Weights of a small GPT-style language model, trained from scratch on English Wikipedia.
Size: 15 layers, width 320, MLP 1280 tanh GELU, vocabulary 8192, 23.7M parameters.
Architecture: RMSNorm before each block, rotary positions, untied embeddings.
MLP neurons of a small language model. Each row is named by its layer, matrix (down: output weights) and neuron, and shows model dimensions 64-319. Each number is 500 + 25 x the weight over its row's rms, rounded and kept within 0 to 999. Numbers have three digits each.
After each neuron's rows, "fires before" lists the tokens most often just after its 100 highest values on Wikipedia text that the model never trained on. A number after a token or word is its count.

L12.down88:521505494528492508550510513471461487486484497459496526504489531509509512484471516522472489496466472479539467491502512504512500462499562483509507497518503498500461518447518472536506507479521488520498516528489503485496473485528507505489496491552513470482505518495473481501505519467474494529543463471446485538468531354536502600511477534472536504465497474502492492483501538524498501498488504470494494501465505503506517511498493543507505502525475542521524557462521488461498465502505527488503490511436503489506539510515483510515522506493497510492525491528505506519517512508496473514487512467482497520535491494515474474525502505498476485533472464526547510490483519486497464491511538505521503478515466512488540516492467504475514466485525469519493478526526473456470518523479506
fires before: "–" 44, ":" 9, " January" 5, " March" 5, " |" 5, " February" 4

L12.down36:492482490476477526511467537502501542479477519466506510558473506502506516489527474508494510494555497486480486500459482515494482469517500478480468534537463509526492538502488483481441508487502493469465487502494515472496492495536475507502484488477500489525507503519513532521477521509473512487481524445499516466520475441501498421519527524501512497518494470472524513473504489519468512525511493480491483444508509500498487484506451498539498446502489494502463525471431464515533498488481491486509538510470479526497517503480540535478515495546471465552487478488526478491492516474525555489493494524520517512479464446508527431516487435481479543522550514469507557499498500491494493493503484515506515484553509537496531510499472513515457498508475484504487469505489511505493504515478502
fires before: "s" 59

L11.down622:511499482490509483525549512479499440516501489509487513478452493505486494535491530521439518436456516503523506509529451531518526559502476476531521470477482510469543464518521512503476468512494479457535487475471501538479471500504508497494469454490492489460498537454486563439496497537495522537495552515504502472499500486510525505521532533491514529514508490518472511546509482517501473463455499516462504541519479494506509483510473507550504499489543469523495516485493525485492514511486515458477481519519494479456520474555533494429488520502511453489470478534521515507508446508524525482449472524474518465553510517476515499459498491493508509480460499537500518508484488463534513522503490520474496498492513496463499499485498506503518521507501492530527473532518509506490504476494521
fires before: "1" 34, "4" 11, " " 9, "3" 7, "2" 6, "5" 4

L6.down1009:522480481481539513556508460477512537459541453524517496494512499504545471457488533502444540491496491507502479536482468526508453483524491458514469496511454522500499500517534487554506540510501514473534497487477463466529499485497539484480506504478490495537490531531476562495589523519497457524482493522494475497478509533494485490526482514508483491476497489519522516485515458477508489465502504458481505467508492543448512567479490495497500487487496491473511504495476513505496490534531532535491476494489502495496499494520455503532521470501469472459458500501533522520494500494461519515484584523473524472479491497467484516510490523488504514493487496531489472492521531512482484493484481498454480498506534498521486520527510503503457504478481469442506475504500520467503490506455547
fires before: "2" 42, "1" 14

L11.down525:531507497519530503499469481526479488470446468504494531511525490508521516510501501497518523486500483483548478484528519518501504538510502539491532479539512463482506513459482499514550528489482490488485501467489515466494471472485473532488498496497479420443499489518519481479467481494470520546560527494505462507439521504501493486521524522498547490480446550514531469464463538493564496521559531491469497478499525477480521449491503492523498492497489504494518504534469509521509504484476504544481481528517481512481514465502512507528527544479503542492511458480517536516531516529523469527447501526507491484530496487466497486518473493494442521498524488501515516523475491495496512536464519489470490423568500484502507490494456520509530566501524470519494467511534463515499490505527517
fires before: "\n" 29, "s" 16, "==" 15, " ==" 5, ":" 4, " |" 4

L6.down1152:479520512494506482485503511505505513487510531451470523517508531510474511517525507511555536477466493485513548499439488511474492494470536496445461503492500513524528487524488513499515506536461482531473499455446465507523509525470467484503507541519546386461513510495510449517480494472468532502545518462505515495508528534487502483491514529456512469538528502504449499489527498532503509508494506486494478504505508487462518491523508487463476526499543509481530523494494490492540517476520483499490506526486511552490542496477487518496461481520522506491526468432443460526476521454471491487510496523504525481485505474482474474506506517455475489480469475480480480482508502486529489470491447490527474502454514495491496518438529511493462473519485522502505482540471498515501497502525466
fires before: "-" 38, "\n" 29, "8" 5, "2" 4

L9.down994:508471515481488514539509498535496523505478513527491492491476482503529540486506525539504545531473455535517507502522473444480515477464548455482503493481526470485487517524524518544488507509489537484520483512450500524441508473499484568496474499473433465483519504542514500476504432471506496497477512510516497462484519547475461511504489433467456509519499504505484502484510474517482473456465495464523515500495496516448520499502488493467513518474490547475517477524533495505524487512478516473499550460489472523496490487499501533471471527490497471532480515512482504512540498505472504499487494524528456499506500513477505512473473497487501490510522468509482492450493470453519513498477529514460475550497484469475494495523493527489509523482499489466524495554504493511510520542500483
fires before: "0" 20, "2" 20, "1" 14, "4" 12, "5" 11, "3" 11

L11.down477:460492496481494475475510473477495520501489524534515507517458527515477521480509499438522490509525496511562512497484500501522479509416495462505480497529490492521461475456464495533446557528500484514486497536479512508487488500481470477462517469514494580518514481491507499511484508485445464509492505496539498499492536506498549504498445506516520524485525521524502516516515543490516485550510525506484529486541486512483478507473507485509449518492512525515524539508456483517505517527484483497465507514525535477506499507525467487557520528501499524475522481480516504451518501475485489454499516514524495474512438509531481526478503475466509507500488511554496469483545484519474525498484481470492459536525476541520498537480501486532464451478484454526473498485477516450520488522472539
fires before: "0" 29, "9" 12, "ing" 10, "3" 4

L12.down1273:526524482484487485482458530485503449517481508511527454488543477464487499482474490515519473512526516503499528488517494545481471473501509519548519474516525487505487521465501471471505533499499493512463498487507533518523490501482481493464469424505503544506523492501474514526516539501459503548519525513563544473518520464490501582498471480521469506392497552485495524511508521523538487496510512516462489487502501493478506495463527473505458523477546504484504513518493509503525485493500482544539527509493513507517491506472518482525486500502502495494460518509532471512521492519485504515522479484456495488491459506471515493500467477529499526480492474456501518525537520491553506471524502484485518519499512494509536464539510521494508512465486531479496454488511487510492536506536467
fires before: ";" 44, " |" 35, "7" 5, "2" 4

L12.down1208:466475533465461503474468514478522490509507502481473495515469472515474552461488500488540529505498518491507524459495455533475502479458485516518493467496535480523543521464499473499492508465462508496445501509513473542480476467536499470535507479558458464532514485519505497548471468480516514516499493512503514510532510635510500473527517504510491493555555525517446518491491460469473488516479489522482504483489491517523490480467517485473511525506512509491539510478511483490521494506511465529504528542520479529481528520468492447468512434497501481525535473526495482488483504522516506466519476529483485504487547475513484478480530483509527536480532508509482489510485526510522474489491476488479564492482450503482500453530495496497513514524509525474467507517503532502508449509537527
fires before: "2" 50, "0" 23, "1" 19, "9" 4

L11.down727:537523507490525486498500524497496512501479503466537495488531505512510542524536493526513512458536489473511474476463539480478523488512512484483481504472502521519497495545494495475525473489512483503502505519522508478491477506513505488488505480453471565497521527476551520500498489526502486459456532512536510471481519458486493592485453533484444497358501501451510520468504570481504477495532458489503517539505511523474527466526486484466542503482465495489541457477482547500532484490465471504501501487520500477481492505478506485528487486476535482458493526506518493521512494523498542527523521483474540499474486528458514505513520535501493526480527511511520493501486492488487496471486455486515489471505496509503507476468523506512500503506534497542520528461505551491511521510497522
fires before: "1" 28, "2" 26, "," 9, "3" 6, ";" 6

L2.down880:455495517522492490512514512510536549487469485490466567478466519465524478516474465514523483557492486513517489493507500496511524485466508517526518493522502501432514511483490490534527510524477511505497477500533517502460496479520478483510483498532485457512484493495509482479510529510492500513480487471472477491498488578474465488471521432517494479511490456502500526514503541462501523500491494497478564517541499499516489524511469503501473533501496536490495499506526481507532523486511493500489492523506501499496431543483526508502525524485499492460569501485486458509520515481516514522504535528541519527507519498526513480492490508496498486512444483546480500478520499485500474509503501500543517508540525485457463514492485485521465473495504484472548510455485494476440503482502492
fires before: " |" 33, ":" 19, "s" 13, " of" 8, "==" 5

L11.down447:475518528509488500533483525538542508468464511474493431461474507478510524475474529499508472507445509500496523523435550508459505472526510540480446500512483506496501551459498491562520534487498501470497503508540507490487519495506474494461491456533566489520468522516495548555494499487493542506518542494484531497518513525473531474473525451519558464543491500500511527512515467512494511515492496536486514508492498454497494498502532488496478518460539470477482513519462467499525470504529516513504493504497542494477561466485497523525511533502517476527556520505474457519515492519557488526515505483492468489466474542487492478473485485482513507496471451461482506540519480496522491489510513460486540507518558491456495509537508493510536512483524512522513545520513507488465492491467530
fires before: "9" 25, "0" 23, ")" 5

L8.down538:501456452525461457536513500489571507530523511521487486510517475472536509517527470516527513492548488541487542476469464519489512509433466513510475473534526490499501490468522456506509517520488514490505502484516526498518521523519488466461532475452508535524520492519538510520547510494523467463483531469484515532512451492521515540500450436548526462470470464489455495504497522497500499504522480517527505511500532505511498482516491470447510477492466522530487531486532497473494522530498514514520524498494496495545527481490532479506501515484508533502550472479508509491522523476495500487488496486511502523515512475534504530514511504483494500459499526506485500462487521522518483496472528469537489529509537521473521540483539482508451492511527447510462491515459530493446490544488551
fires before: "0" 38, "2" 12, "1" 8, "9" 8, "4" 7, "5" 7

L12.down212:485472486529500517504494486511435477505533517522523493478514520509512521463458513494482490514511460512473501509551514485503503465489516537467495468520509495495501506515476476536522492550483508483527543507481515484539513482506525516510526495488526483517487448483478496502505520494498490489481477473498521515522481364541494481465519500479514474515523465474513489490504423532466592532460502515539528523489523476480524533529499475533514524529484530516455493480509500517447500518482465483473495499464530466488494492519490512514483514509445514491513490504522548484496479512511486493462506572478520483508512500522451492506507462491463489491486481466511527495490514489494482507501504503471506538511533502530494510511494503521510497455486489499513495494511479491508462455477498
fires before: "–" 24, "," 19, " to" 10, "." 7, "s" 4

L9.down566:482480506482496495506492461504516535495523451499504567463501503561487510537496497487463472517462531518490507480507497485525484527497474502499573509589521508473479463536515516484505521549497541489501457488503499498466478506519515538482457522515486443491484528505500466462478516512475544510534495494479460481515515528515461443485517520511535526520490484538502485516504494472494490469501483488500464462535521490494466483501478485439507517511484511503533496495483533490549509480502467525457510508501514513508495516507533512486507508488491511514449519491514485463518480509533479533454520563495460527559547540515479482489508488479463493457465500480508539540474506493496508499480503501475484479575487481489501446484467496524488496529487512488507501509478473502471506519548513
fires before: ":" 69, "2" 6, "s" 4

L9.down250:469455530499473523501499519497506526508500517527470530515482501477456516512524533513479501487478514496501495556467459515515491470503518478507483470530539497507447486538463545491521543504516526478514490475547498484505499492476489507534482508524492544468501464516507518498489460480499518544491480490517536456453512526445492470539495438480479504539532476535464480508500476500474565498500497501535522465555540484505535522546505514526511510502496465498492446456484471521534526457460530501495536496485512492507472477493515492513468510492484506519542498509540512497547502561518522472513512508570513489523497471526491500461501490499484523494468504524533551478490506503495551518496503455511513462498494476455542515522479493522470536491534501527483505543478470511501468486515527
fires before: " is" 30, " was" 18, " are" 4

L9.down988:479483470513438477531516522462483492539510533528502521479508466483491483470482462535502531466466511498486508488499494533516457548462483503460510500546520493533536520481517460468507477529510509489482509450498491470524480462531492486508520461528453540457513516434518506461498509535477515465502492462531551465519474609528501504516517537532472499476494521519482494513502488503541490471501528509486460442515547475482488506502510486505518531499520501487481494492471515506506479466538473529472507477504495527526563476534560490472517485495522542475486487490474483500513515505499482472490506482504507477500466489506516488531544527488522534539500509513491459519492488489508533512535500488496482511517458476498532474507497469479499516497486512494477512460485493501491501520531522
fires before: " " 47, "0" 6, "8" 6

L12.down455:490513505484471543494508528534468498509525458522490513508501473528510520478484496505491544505498506504513507485545509561504493466475537480506475491499516543523463526513490478496496504464474515496490501481505450511491466484494490541528488511551501495520491463517496473498556515532492503516492538519502502491519491481457501555508518542542504496428559463476454511451459451515500494495513510484466480502544513527486514484440504472506489523505492485492521463493497478477483496507443480498504485491498497446480485504472530479506490509496550531522497440479459502555538507505490526538446488502531465528514467477455498517495473506508457459509548490486486444550514503526533485468496479487488505509465499477500485453500545475503474506513510496502454506515525527501506502491480496
fires before: "%" 40, "5" 8, "'" 7, "1" 5, "6" 4, "3" 4

L12.down411:519488505486484506482541539475494517502494497487456485541497491491502518485460498528490471531491510462473437481515504528474567542486506525497486454504484485538520482537471485504440512483504469480506498495490500506513505497503477495517474481499522522497538516498521501510511487473510508461478472562480547491499452525524463565480486511482494524485517473504457504524529497506470506492493486496536527530469498506536541491540500508509529480512513507494496503499514509518504474530476491510481429488530478509519538483511448450465538461499541464447505491532495513462508497496467444505474481476488511497560482469460499502478497485518490510489495521532473498511498484484486452490529515450483529503455447547480551487461489516581513519469534503481462536502508514508548484475500456
fires before: "1" 26, "6" 15, "0" 14, "|" 8, "4" 6, "8" 5

L12.down1052:531512518511509520478471477517499515488520502532466485569547517516486511527489521503504509518471499525490519497490491560483528457538465463506491475491523508515506532487482504468498518520496473506502491484492489479490480486497511530485508501495523472468508472483466478492526528444539478521500499517452452482522495398492562479541520496511512517500537490489462522473519520502446537543496506478489488503483496510463493547489559511534486453479535490434515502487475501520474514490487520541476483515553471528503533484484482517526520528527492526476489531551496508506502492531503485463499505560523507449498504479519493470496474494485527496528528456475535512509494503540512473486477511531516529529521546541527486464530465481520512474458524508513491505540470499469511470515527490
fires before: "." 37, "," 23, " and" 5, " in" 4, " when" 4

L9.down71:504511527493513509520533475500467554464478489508525497494511441515539476497492528523511482498441526488551505503494501524476551506485477509437494503496503500527507531529491477499484507492504498520475549509473478528500513497540545538501495514475511538478482515487523522512444527495492524462531512480477510502507535524527479551509485503472491456459475529508536508497505487480487536511499516504532516502545529508558447439479471478500564503516513465488500484483487485542450484525497524452490491519469475495503524473533490502474509478506525512562501491469534451502520486458494497506474484545481493513515487479524516477516467518541481508485542480503482527523509486440497495498452512520460529511529466513503475492513502531474493501508507502545496466502495470495486503503502480
fires before: " |" 29, "." 22, ";" 8, " " 7

L12.down1063:487506490488510495508508514512473494495494565469522480457485561506514493481524533463503520488552500509489516542497536510515524450467478492478498487482523529443479492516496477509532467481512483511507475491497469545522584489451496515470522484546528495522494518531476538477507549521507502591540478511501514525512427513490498511536533474533474489523491481507522515508489486528488485485471497498498477444480481454508481479528517498531454511482497489490526546455489440498496486521514497499533483522461506545502528466456508520526514530504490528517502517499497505489491547517525519479520518520504454521548498518524506482463503480526537526526508523536522513498513496517516473456516517471519522527503529439479490494561487511482535497496523495483504472502448492477455518514489470
fires before: "0" 81, "9" 19

L12.down623:526521489447497481510485517510483519502501463539464486524494482497477483519471507545524512510448518465553513477501483522544483526520515509521487497502461505491517496521487492483492546482511487460501511483486504563515475490515497527501478492531505538533502477509470547467492464483484512512473509477506511520472458543506515432532525486449481461492460516444492506497515467517500540501511517502483500482534463491528528449518458492532495554493503479460555489474461466536501475535485498474515529511488496513479510485484530536533494484467479548516478537551464546549499536483488519500476474541508501479513528469499494480539476518494508535473544526534525545457475489496549526490505499507533472495516503501462521497507492510539479513500500469540471441503485510477511515500532476
fires before: "s" 45, " games" 5, " " 4

L12.down308:501526496538484454521503504482512519455505509533502515509484535534508513498509504485519513504489494473459498510508501471481472502511493469485481496517470514521517448523516506560475485505479504474529503485450488469491500501457500480481527475520500443524501507514479547517497493497480518510507477483507490494536456330480522515486495517509511518438487502507505501489532504475472459494488483456530470513477511500486508510519458526476522490543502514518476541508475492494468527511498474489528483520467513442495474545537512481507515487514515560490491488468561502519523501516509519484520498414527506505535510498508494478486485478482510502494479513500527489514489487497469472542493510538492498500495487508478452496479510520492506494505522480465514511479476482485543486451483539
fires before: " |" 22, "\n" 19, ":" 14, "," 7, " –" 6, " (" 4

L11.down1046:496491507472509498483525505500529503497436558540487510559513491495451510482505477486496506492513528503471466534482497537510518482527460493510510503495482516553528479497484520490543468480516507438532472483509519493516480432499500518510513496478487519491501479515460508504491480532511495488504461473501535498473540450513532493499480429490488486453512519489515494546495456518447496494456474464493511484525490507498493547519474478513500465422444486485550496465535497483500486526529499472504514474500499496464489475523485472527476479523468517512440487509507503498475480511488552479490480455553481497526492495485466492460513479492436483508492540515515522474478477488545489497557518466562462465500520499489490509487457461503524460525455498507489493483490488519501458480486505
fires before: " is" 34, " was" 9, " has" 8, " " 5

L11.down1108:495504475483506488477504481535481474503483482482553479475486539493497479530479486525491465495471482505528489515488565542469530539511497478492526525471522546517487479534492502494539505501509471502487560526513487465482489551473523479444548502514534501514524535474498517480480528467520517474507487469507522491476512537474535500461480510498541536479440494494498486521547488506542513520497465494498453511496505510454485539552518483527501503481513496503531496510493509504531480477499441497540482487484504567517518501497525487530505523484500500484513484503479430505493530538474494515479537543501513475504530512539494533505500481496538534490486536479486482475524540509464520521505466507543536498498497486503498526457501509480454508481523482515522545480512511524456476532515494
fires before: "9" 94, "8" 4

L11.down1003:480540542536548508482483512510469452478506482525506482456493489517506524485508505519533500476543497471499480520487515559533537492470515518461480472458495463525508483498531543445517504537518549494487522520489517499491482510515503470531484515472539488504520455471534494485494544507469508462511510490518518467532480446489562499444473503523518462474495466521482534488477520557505512501496504519504461502528536520524483476520498462518482485499464499517534477489526481463482473483518485531532488461485541525527466503488494538502497519466500459482480544468476531501495488484488525475548472530497502517487507535478523478499516453465478479451477465496495496489513528497471527464472467487503470496511496487469530437498522510506494475496475496488547531475543468494499521506502515
fires before: "s" 31, "ed" 9, "es" 8, " to" 4

L11.down575:523481530475475481479499452480488536525516519476484500502503523509510466515464475510496457519421476497511491528513500508484527439500478510502452482502514481513518496542476534489518506535552497543511523522495522480522510496506511483517521523495518610509501499497524506464509516541515516478457497494438495502521485549522502516433468480505487492565466527489512465489511450479477507458535500468539492533489503507495526503497519490497550501471490488488470494500443516511463499494493479505518514498487472501483465485537512490526508477521471513482519541538515509490446506503557507498479501530504544486497574470526506529506503502537502516479464515469491497449481529523454489516505445470500525493527484473502483505476480504495529490536517486479511500480455483537536512512486519
fires before: "2" 64, "1" 11, "6" 4, "4" 4, "8" 4

L9.down502:509514521480492497472526428458459535516491504513496519489470469443523468545507470520455490524450499511494489490503463476472524533481468528458498461507523468456487508443516512530485568507538509485507499479514485504527511513507548516516474489452490491523492471495487509492469518508509511519588468491465479504514461568466526474511502460522516458536525492505551483508515518492462500530530512519538481492498467535518479464472489465472498458485504492454487577523494508482487522489533518495539515529476489506501502522563485502485489485482503518477491475516488524493491503435506492517492516577514522485539492500499510486520522495510483508494477541474508463517518484508511503482497451542494462509485500471497479478507478503518510481468497493455526469499538463502485548492494478
fires before: "1" 36, "2" 21, "4" 4

L12.down1148:497509487491460502526484513504477480537479471465467551505494501507511493519559520493482524484547476483500518536512484510498500487459565530484495462507478481493464515518567484461489463532493520518485454510515481490497509508505508499554503508485485503505522474484494531486527520477521499502483501477518520506486489491492439484496527531542462486540475472499477506460454494497477515510497544496529480525548486504484518527535474459479500533456453535490466464499473524549442457490533509468461546500480533512499489469517521492481508516486521524465466475518485531494522488491522504495449441484533457480486494495435529525476485521532517471499492468494536489494502529473477483512489489523477492491512514514495510454496506424488485506480498511501466482532520509505521488505474466
fires before: "4" 20, "3" 16, "5" 11, "6" 8, "2" 6, "0" 5

L12.down102:482474468439508549496521515500470482519487487524537520502515460491499525480543481529515507501524525486485523486537489472502510484466521459499505520523473482509516535484520458475475506494484541475505462464538520529496475490517494508562446518509474473434471500513489484534505509450502484516510484508512521438522505493485476468505495489519485522519566473497499501509470454494482498478494512492506452519526440529482536528507500462481514481508471494501513493504519524517492491527495536508481499528503506468498504515471475516457537502503531512476476504540495528543533465492474499487453490516477514508482500518498560472458480513471494456518523502502514495519506531474502521489547475508438490521466478516453494430519498464486523519483469507522464461505501503510511475489481481
fires before: "1" 45, "0" 33, "2" 22

L11.down573:455484450473466518493458465495484519484501535495521472495498470496493496492489529544500482493555481555467506496492528531482532453484501444525444484493492484451516536498484497479518513469513496490486529519533492485525504488500474501483472491497514524476505481468479479522476480509495526530448561504463480505471524506483482498491454536518505462538533491483525501519507521470469471515478452483526491501467489456477478521464473498516525496442477512443468514511473517458480473497554538506496487481507487489498476519505507507504496460507473478512490539477473504497475493529547512492506527466491516486516515485448498503513499527473452512546459526549497487443515512520505518466506488510537469507477495532514494548492489491538487457469465524455523484529481466518527525531480514
fires before: ")" 22, " is" 12, " (" 8, " a" 6, " was" 5

L2.down594:545472519507506452507523483451476502497452492496483526499490488517507445485497500510476482483502490481549499468501496519504523473484479483520497465496512575503494474494481495461466509525474548506491487528500534460494462514508480516489482483490509456535510482510497478495532468534488504503543463487510471503530492521493457442464526456473537524481496520543513465464507500532498525518511527501528511481490510479540512528517527543529469510489490496513475467457534520507448476486504506463496458507502483482523491509506523494503486508503530533543516508527531531496530527514506498507462442537495545497518468491481523545486506530500497518484501482483491477508492484479522510517536545509496525497493502488495522506503491485505507506501523480503467477525508483491542471493544497
fires before: " was" 18, " is" 16, " are" 13, "'" 7, " were" 6

L8.down609:502478510459463491466499519515486501566491494566459529496502483509517490533479493528492496486523485510497509462481508552513534478535521483511492513503493503462522471502485491542465505457493470499497484471547508483485502526503495488515525493488533498498483466513548480415496490510514509522481493464473479486504469499529492481509499485461507535521514473497443486484490526473467479488540505530474486541493492510501551523525497508544477474511533474479511546458470505463513531471450506551484498482552482515520460511511508463523520502488507534494471464544528518544528477445472529448508498476507499518558479494504460518485507487504510489534531519509516501476477497513530462473477460467504495496454523514490515503518488482522484525479532500497508483563490507517493514491485523
fires before: "." 65, " " 4

L11.down1172:526492506450539493518464485444477506488514501461491521487445493536537504504518543492503519471495466506476505506475493508463508480484479510497488529529539494496539498513505509524486518518474530503472467517488513511510538483535467492513508504546485466498482509503491557493469498515473526542456487543558526506516469489462464470576521519489507506477511490522510541498518486490469502469499485469539521491519498495572499554507465482469480490523510506486523448498486501544522503479523545487521493491492489523498493516514472502491481509441527478523478518503524482507492512510527483483533494526526473501462524515459518482501515521504534507525528498478538542505466510530502494506489503500448548500526498498433513517517500477501497517499496505553482485537514506514552454476507516
fires before: "2" 30, "1" 28, "0" 21

L9.down851:515511469491541502501480545513491565522512510508518472512512521501492500511478527522481488517463523504514485514472462479484479524497525500547490483518502534498514498478551504509495614513494535437486516539494489467505504503480467523518472512485500547515518482483483534519496475539469444455515483494479498456497491600545506513515455524530465490497521459448512471490482486521500481524488473495519508519500505498516515510503545476423529467496468494486491560486536512476496476488516455545501518530508457488481532503479485538481488505483489480453466557494513477491479467516511498519513489568513507494496483500490495493501517555494507490543465525499502520499505470501496516468508516502482461517489499524507511491495511498547467521525507483516524503541508528513555472497519500
fires before: "2" 37, "1" 18, "0" 7, "3" 5

L11.down250:496470510495494484476487485493521474553471501495500477517513493501517477485452517488497503509486528497479493513492472539475536485514436539453512509506529502524549501511528505488497467469495502494495516518517461488545495496461475467517535514495507672510493507475491494495502499486521475493491530472519529493504489525503504619475514548495504470564513508467487498520509469512487421499504490503489512518526509511528496478499477480499498516523559482472519498524500525505479540497522495495502491506522474513482494474483498514490492498529513505462474479508539508496528526519475499530519473574500513493494476511493523518515454484551519463522520514452504536523505502472504493543523496513513485509504485468473475515499472489487491483492508494507524500548504495512506499520482494
fires before: "-" 62, "\n" 18

L12.down1235:504466532518480484542425506529487485462497513508527562496492508474535475533499485494561492549492472493554480518531532484498487493465505488535487514446527527529501532461509532478539493527517487512499490517532518473474481477474551494525529497491536431504494505510543463480503500504480492489513509516482501522501501562452504472527454474541529490523510511482510488491490541475533498526486512511496500502467497526457472470515503469523531514487490542512492519515504537476511464521551503489521563528480532533520481499488511514504504551486547482520480500443513501483462500512503515524489510519506473507493509529530500514507521515447491515501513483510532531472501542531473534485471489506525475546506491458583496521492506526493460503496511471490525488489507486498516516511455525
fires before: "3" 32, "2" 23, "9" 16, "0" 10, "4" 8

L6.down171:486534503513480532507532458508526542491503531470523471506509508525529525464496494511473499535463491542522495488460478499482525495510498516485525461499494505494523489464519514498505497494509513467509485471498464467518469487483487500536516484476490572505487482539519471507509522491491497506538508535469480518505499472485518562536541519510518480533505521477482499522502488518498454475513519508497520468486495507494548475510495465516490505526541497478545487485501454501503524472501471541493503497500534478518561488479495507528526503513500504470498475459498470487488479501511513564486500600536507496494516494514562454498448463532505506461532513503502497516531525541499463500523520524530464512501513489525543484507503486496484497460520483488545480495525500515450518509481475
fires before: "\n" 79

L8.down441:536479475501532514492528507461545467509531495496480517473476512461540529482527488496526516499554486512500472496552469521505474448505539533499512473517510461501514502483527443539510555504530517514495509518514484503504507515511471503512504499528492503506452512531493507517492499475536522511520505527507494508513544519512474478466499475495498526504518459520452465539451512483534450511511503522480551465475520502489530514438472519520500504530485482513539533493513462472509508467505512517464506500533515506506521452512490488492503511499482525492458514484488511509487501482495523509551531543502504484486476488482486493475466453506521498456497495520552508488520535481525504510486491491487441571470479508514514472506442526496483493458472487490449527523494501490521439509518478
fires before: "2" 21, "9" 19, "1" 14, "0" 10

L9.down1023:512511497515511473489489519474491535492526517525522496506505479528515483466507527496537502495497498508530528489515481494507473505516502469486476519508535486530493497496535509501463557483498510436507464503536448492479546436489477475510469490463511471536530474486518518481550468521506490511510524518458514521492460578486526501518470510541528444476484461523527485485501492481527465494513511510490508471476462504524509502529493484518469476512461555485502510517463484519506498523416487488457477506513486471472500521527505494472459500474497475467447524487523520508462514500495534497503518539505512462537545492514540477526548507457506495550504537491476509515508562488513525541464469509506507493476516480529499486490515506518497514482483462487486469536530560506524517505498440
fires before: "1" 29, "2" 14, "6" 11, "," 8, "3" 6

L6.down728:517510493555487501459530532475461501515511498516520487531501486515472519498486475523539489523510452499503530468497454485510491556525515516527507467475476463493519514496513527504486528509433493470520517481485478487467529517480496477507516494510503484450496469514487503524564488521511498489530440476490490525509532540525485460487512523493544507505469503491431482498492518468502505498532548484499570497549520530530504542467489500541480505473552482502490524497484480464538520517490469520451545541530508475501501507431484480495532531481511541483484532520485497486511483490496483495507520490472481512440493505478510522433496502508477507542461473504528497513441493526510489456469473512498529468490517512514509490502499480461454520489536524513499488505537517486489510503519489
fires before: " |" 36, "." 22, "–" 9, ";" 6, ")" 6

L2.down767:494490463529494521473484446493537541556551529505442521495509464493545443505526525497517514437485481467538495520510493502535495488480541517557492500513520480496489498487549483537495503486501482516514496532512499485517485498526498501528493541531466493444516507527529536503553500454528512524507453539505502526515503548495479459497488503477490509544500535511526486481471509504542474490512527517514502490482462516468494522490491496517498484488531533493539456475453503450489501494499519481497520492556502521452474505510500472483537510511531526523536506497500555518480507501491484493503497501516507508537532537481485482456532508549515496464496498493449522489467516503493508485504483570446508520491498502450538484549478487505475499472473480481485504517490509526488489498496509
fires before: "1" 15, "0" 14, "5" 12, "3" 11, "6" 6, "9" 6

L12.down773:462532464479519494477519537500497462499479491484482486480482506468513515531526529471480489493512478504509487472489511492475520505457487467519485513527517494451438463506481509490509533493524460506497521513534472502522512535511506517482530459492515448462541511478501554439494513517516487489508560519532533491472474545511531474484498470504509514551465543484487477491501543500523505540539487501489502541473494493511479476524480490512478529447527480521536532521480493491574517456498515493509525504491555564522503532496495512482516553505495513507501496488504472503481508468469533530536496515481493419527484525483477508527480527485504529476484509503468492494505472512497501454534501504572477527459493504507506527486543502507482478502536473524507504492488522497490522496503507
fires before: "9" 99

L12.down38:506465507550494503452511521487514538485489495496489500514516508524500544519476531511492515522532518521499500516488507525533510536451501477491529476511480484513526513532486476485514493502483523506478541506444471504464494468523464505455483489491525514481490557514505512471477504487511486508496495551472531523466486476496503566500525491499461535410513512476497480510540517494473573503493488496477553517546504517539549526487462468482503504511487484478513477492514472491512431483501442489488478519455461465490522524504526459511493483440466492476498487534506489452544509460487520492521506544487538498528538486513505490468538478486476459496506499508475480482454479468493513476515513474502490453508483524487465496485510483536485462528470509504513492493543519462487464489498530
fires before: "0" 71, "3" 6, "4" 5, "1" 4

L9.down1167:488478513490520491497478485495514501541505496552472495464515507483506482537479537518429506522458520506470518512496453481526469529521466485520585515563463496492512526518526499522485499532478518487507493476499470498507523458495520516517496520507501478504477504498504480465468475492513506512506511510487482526500490603504464468550506528497528499497506486476467507477520493497519457504504522520537493491525447504491483491488491518497491523509512506522500499506505537459477492516516488547522490489523490526490547481478522489507464517517491521520495540501512477445544488478505500490503501522485482505536536558527529477511531521509486536470478492472531500495495532520522484492475462464503507442553498442468516449456486547538426512487467465541481513497530547532515478487545505
fires before: " |" 76, " " 8